config.yaml
d_mlp: 1792
qk_norm: false
init: "normal"
beta1: 0.95
warmup_steps: 545
seq_len: 1024
MLP neurons of a small language model. Each row is named by its layer, matrix (up: input weights; down: output weights) and neuron, and shows model dimensions 165-292. Each number is 500 + 50 x the weight over its row's rms, rounded and kept within 0 to 999. Numbers have three digits each.
Before each neuron's rows is what it responds to, as a language model described it from the Wikipedia text at the highest values.

Sports results wording. Words narrating sports records and results, such as losing streak, round lost to, following year, raced out, plus the connective with in descriptions.
L8.up291:462557552555543514536500562424522475530436548545364493589516507465496510517582488470557586483452409547581469498495555441512486544517500476462414579538515470469510477488407429485549450491460439498447506582490567530459480482572511580430495465614532440471478548463482527431595493504520577524540549425453438423541506512460448458442509470466471471591484534628587479418389530485479546459549
L8.down291:540520503515519482566560569494538485594494482547570500532589468569478489513450531517512456431494542502487470441492419484521528452471411513509488474497497481507531519548508552561492530440429562456499426488515479561509358490593518552481425491521454499504508473400542524522478375438478483550541431490551542562509490444401461470572478444654491468531527487552513496459542459584494484454465

Diffuse mid-sentence content words. Mixed nouns, verbs and word pieces in many topics, with no clear shared feature, e.g. Research in names, appearances, lost, satisfaction.
L2.up155:452375525476462510552545517538495550463440486530501494441511490474381472457530478468545489580494420397499557506564398542539515526496488533526415418460477504481470534455542516390432416482575504442489462509533432451450480481509565470476370428521501471494558466526398506557526530536504461461453601460481439459550546524530487483488560465493568481472454453481555573475470473560561528452553
L2.down155:542558464447567473545520468441500456492577565538503479640530513467587522503532542463402493473569541514425460517472534496467584591574397485495513569469514488479554532500510557574475534478438504542464525534424602516545476452484476582590542501500404525488425588473484503534508544506475542480471355539435578500466499493487496413517513516516420572469471553529426482523531517439407478461416

Word-final suffix pieces. Mostly "able" in "(un)able to", plus other word-ending pieces like -ate, -ent, -ated, -ible, -tic, completing a split word.
L6.up198:544422510557594453508444542431447511456471423541469522589596549537500537466525442450527571530582535439545485393514495535500456508471424544495434549384416530544481530454489459409491424511568458448508484511477470458513499509518518485420464444515510426418482565531541499577535496554529557482514500523533509447462490482485473532498524466567467531565515543534553510479478492535374354463512
L6.down198:444476527615479367550428512474451482443412521616453473521616539518453654530435481503486530565521477450502521424456479492502499505392404480527546527450514469425541488514540561465500438481493493511510589549506419403561440492561493537415488498479534373453547593498506484512544511531488576560519472527634487542479478439429443470553555472553483477604517525574485495463510461461465493528493

Group noun completions. Final token completing a noun for a group or party of people, usually plural -s (Communists, Soviets, nobles, fans), also "each other", "him", name endings.
L6.up1203:590547470517541513517378574579502467557455543447457557578464467452530547449411452470559444550467439466498491479559467534520542573456421492525491512543541501502490569498413573441441458399508561547407555508457494551545484540403430540451547497580584516446614503475525505476401447461439513472453567487387481455489476510496512481454486382571547418510489393548465508490532481554544382454505
L6.down1203:482533467377528477520528480444493454549420572472498497484504483517537538510569524463579443519533496452420511480535457482422468467538392460552464427508453502573495465459537539489492552422490445519594391423565438541500578530483543448591493502499555539476459526469508534541539512455417477517530484396512473522473456492535474451414531596455467489294496535538477520509511444492605498564445

Clause-linking connectives. Words that open a new clause after a comma or full stop, like and, but, who, which, where, or a sentence-initial It or He.
L6.up1102:486489519479510500462574549431493533504519456447505521503538499595531574497472462523504512395515521484490391502571549496470569454543492509549507483470507461522551514446488422492539470540505529442517662516456589513484536458559489519416542559518504528411573560496510585597515455552490496510592443560450521514486540645384472554473545497494570466493503497496592475455405424465564483428599
L6.down1102:486456542537488471505529525461555516496539609391477449506505513527491535523488460481534512424581528452515508522434442461487535436503473491507524454387524447504425533626561369509479451445472527412485503482448460553508541505554541534484548501518411517445508559453528500568426468457406496496444503413484531512444473438459499542476466625461523578345537525487507551513474539455482581453452

Phrase-head nouns and word fragments. Mostly common nouns ending a short phrase, such as cases, household, group and occasion, plus mid-word pieces like we in Sweeney and don in Indonesia.
L2.up425:515428576484449463508537516492573535628529529568493578487475551497417481473489529519532506491481457533548479486565471529469524553625618550579500543437552434423432508465538458423415529525497412547458587455429490477541491506498486511551422492503534401525554500402460483490522485450505451519566597542386479461500596504411494479516516439530421474474506422528480487518533496520516467635560
L2.down425:504486466435577466573459496492470397389468442474524451483511363511477492580516462479498458449508460486427445468489546465523506458469389442433436537530474577479560508599465510514553538572496499471500487541535452539495516484504536533491550506508498512518443511548548488434562546504536509481442421498499532580532448492454490447487568540458551506721573538514537458458415458429461533508455

Mid-word subword pieces. Non-initial word fragments that finish or continue a split word, such as side in co-president, ically in stylistically, que in barque.
L6.up687:507498540470467468460490462488487542460490506571441556532533546425626535524486457538618546465489457466450471482489506482578485545480499529403457446514555514540535554445439422477424515482558514428497517513502500493495557599562551526541522467491513464454462476499424553566470485456460546622438605542585315488445410512512517568514492409486535489450543413533525472494547591538467501446471
L6.down687:465492507437559552502534509575559523551468397431544498437453513501556537484545522468487465499522512533509542454508529479485486532542406598529584626456451572400457561516476486474583518505419535548539465479487496526489536350449603443477547436514521548537577466594517488398519454580451428433541441525454605514460530444437547462534494482439567554414433518485397545475468546431583498502466

Word and phrase-completing nouns. Tokens that finish a noun, either a suffix piece completing a split word (alt-itude, novel-ist, re-source) or a head noun ending a compound or table header (theme song, Winning driver, Party).
L6.up1101:502485446557509458510471540483402436504412493519547545524510467491454510405554448426503455559496479458521442497532526506513557492475324479584484586537513504489491502428479602558471460518575479437504508507534547545597437548650466545400480347476544484426461577582446430503513469536524530464487476488473477435493540540580441470423414499566547433555489485504532562505401501429466466458527
L6.down1101:477511545508476537484561439495584542437591607454456437509577564501561526531497486506512578556464502508506504441486504495427493503541513536491557443418492532490542513529421386497491535446519522443445541510448447498411467593462532425598478614558464548582472528452492575496468543473547472457521502439562569530442430509453487582491559430457434530477565453503509545490613564599542554523455

Institutional/sports category nouns. Head nouns that finish multiword names of leagues, divisions, awards, registers and genres, such as NCAA Division, Major League, American hip hop.
L8.up644:509502416590511480565466549463509431498468470477496505460517470497458530393505511429501447545478525489473440540464445584541566454434306485554539561530570600474455480468542571525451408392537452472476540434538459506552500505567497571453495461422532481439554512556545527473530518594518524532526569460443500519467476595556474524487549517491507506545474538439490614499482526423486496453543
L8.down644:411475544496494464458590503457490508456501532477486458541551544556517510611424400502498643521427515486495598435545534525448488482507512526440539469440475511519570484461406430479510506526478533438498513528450449488417434464493548406429485516518427604506517535420553517545573517548439547462505437564494539425504464434401504522517588577451459564616502445394525479494548460460436454463447

Mid-word subword fragments. Word-piece tokens that continue or start a split word, mostly in names and proper nouns, such as Gale-sburg, Helve-tic, Verón-ica, Mid-ori.
L2.up1205:512513635448474449569498528529499489587433473564518538536483498463505575472475537469499511543459400501452520546387503560418479521453522423458420507560509477566544558546444562447647491466543498585504577459519484508514492471585583491447428508470557615470489486502416506495520443513509481419449554467438489496533545426431458529495563604544364537481473467452544509596483539508519515463471
L2.down1205:544482441537538465520531463508575475468492466563413509488518545529469423565555466521548553516488619542522501508506511539540445449536399454562499506487528478427489480435493458600337520519515437415537538491435441477495499466522531558523554483553487484535529423539487479436488588461550545557459460577518546518564503485477524397498442417466643517639524536561538467422476477529496526499576

Generic head nouns. Common nouns heading a noun phrase right after a determiner, often followed by of or in, as in part of, the age of, the company's.
L8.up739:508411502613524427508451549552523531441437518520542561508472491523549481505463477487475511533580567544494444533584544512563498483541485524558471615523503497502465413417558520463502466463461465450454486523477519517603489521512463427483549481398529432441424562569535585537621538479493635453555445392416424437439477567494486487503543463436483588604492451518524531408485617401493475479559
L8.down739:500463483577521520458533459447476463503505418516538477579557508457449560547487625446509424454531560556484499473500453551437552400523333581554464500511537515475498489532485498522537537520430488392441490411438451496481492490471464440441407461437608579481497486512495517471561469459567483511617453503501412451471571539464478439554530389446465556502483532507533502553448544550471358540543

Mid-word subword fragments. Fires on an early or middle piece of a word split into several tokens, such as ling in bilingual, bin in binding, ob in obscured, and on occasional table bars and parentheses.
L8.up1252:525534461495521458534522554372498488427533539567515437504584526576578596476473445481492546483523501461481495425588508549533561463428399395522492459413544542486455571540461504474486387396537465444480563576435515364543483455550646550420529471562484476483552600586478494525566485571416570460513542474480524477477472524451502635419575533454514489560423534513563539535461533487492414510401
L8.down1252:533501491506500473552429539432487436483455459553496510575598575581554625458458491470532555539497477561525501437549560570564516486433361493535557483365541569518476544438446561514464442419550489420497496522459565342477449477546612530408513538537509439511519615524548520501546530611468586455464529472449463492510431486396463572433584464508510521675453552461567484499465477500478417528462

"At times" and phrase-head nouns. Mostly the word times in phrases like at times, all times, four times weekly; more weakly, phrase-final nouns such as report, industry, politician, Stadium, and word pieces like -ger.
L2.up571:482547492462588514429399520513527540476493497536457491494499545504485517445468540500489433516500498524497445456357435558522505560398613461490595626503441503469509451530519497450525562486501556609497455467465465531452477513515452501525649533477459497498474442520557533530488590478529534492461452502519397490441543451525500551482508419472479503503475528501424531490560428482482447545469
L2.down571:474512491552448440577565557499492468493383515403554501566428497515519499519489447559518542503538499510491454544596545527443496464600325459488442440480532454556514511432484496475450463533502449448560481538561499403491476581530548445448464427516549456544568513524501451473480449573530450483545630457444519467495434481429545432527430564524523475475518490548493426545447494512539546438583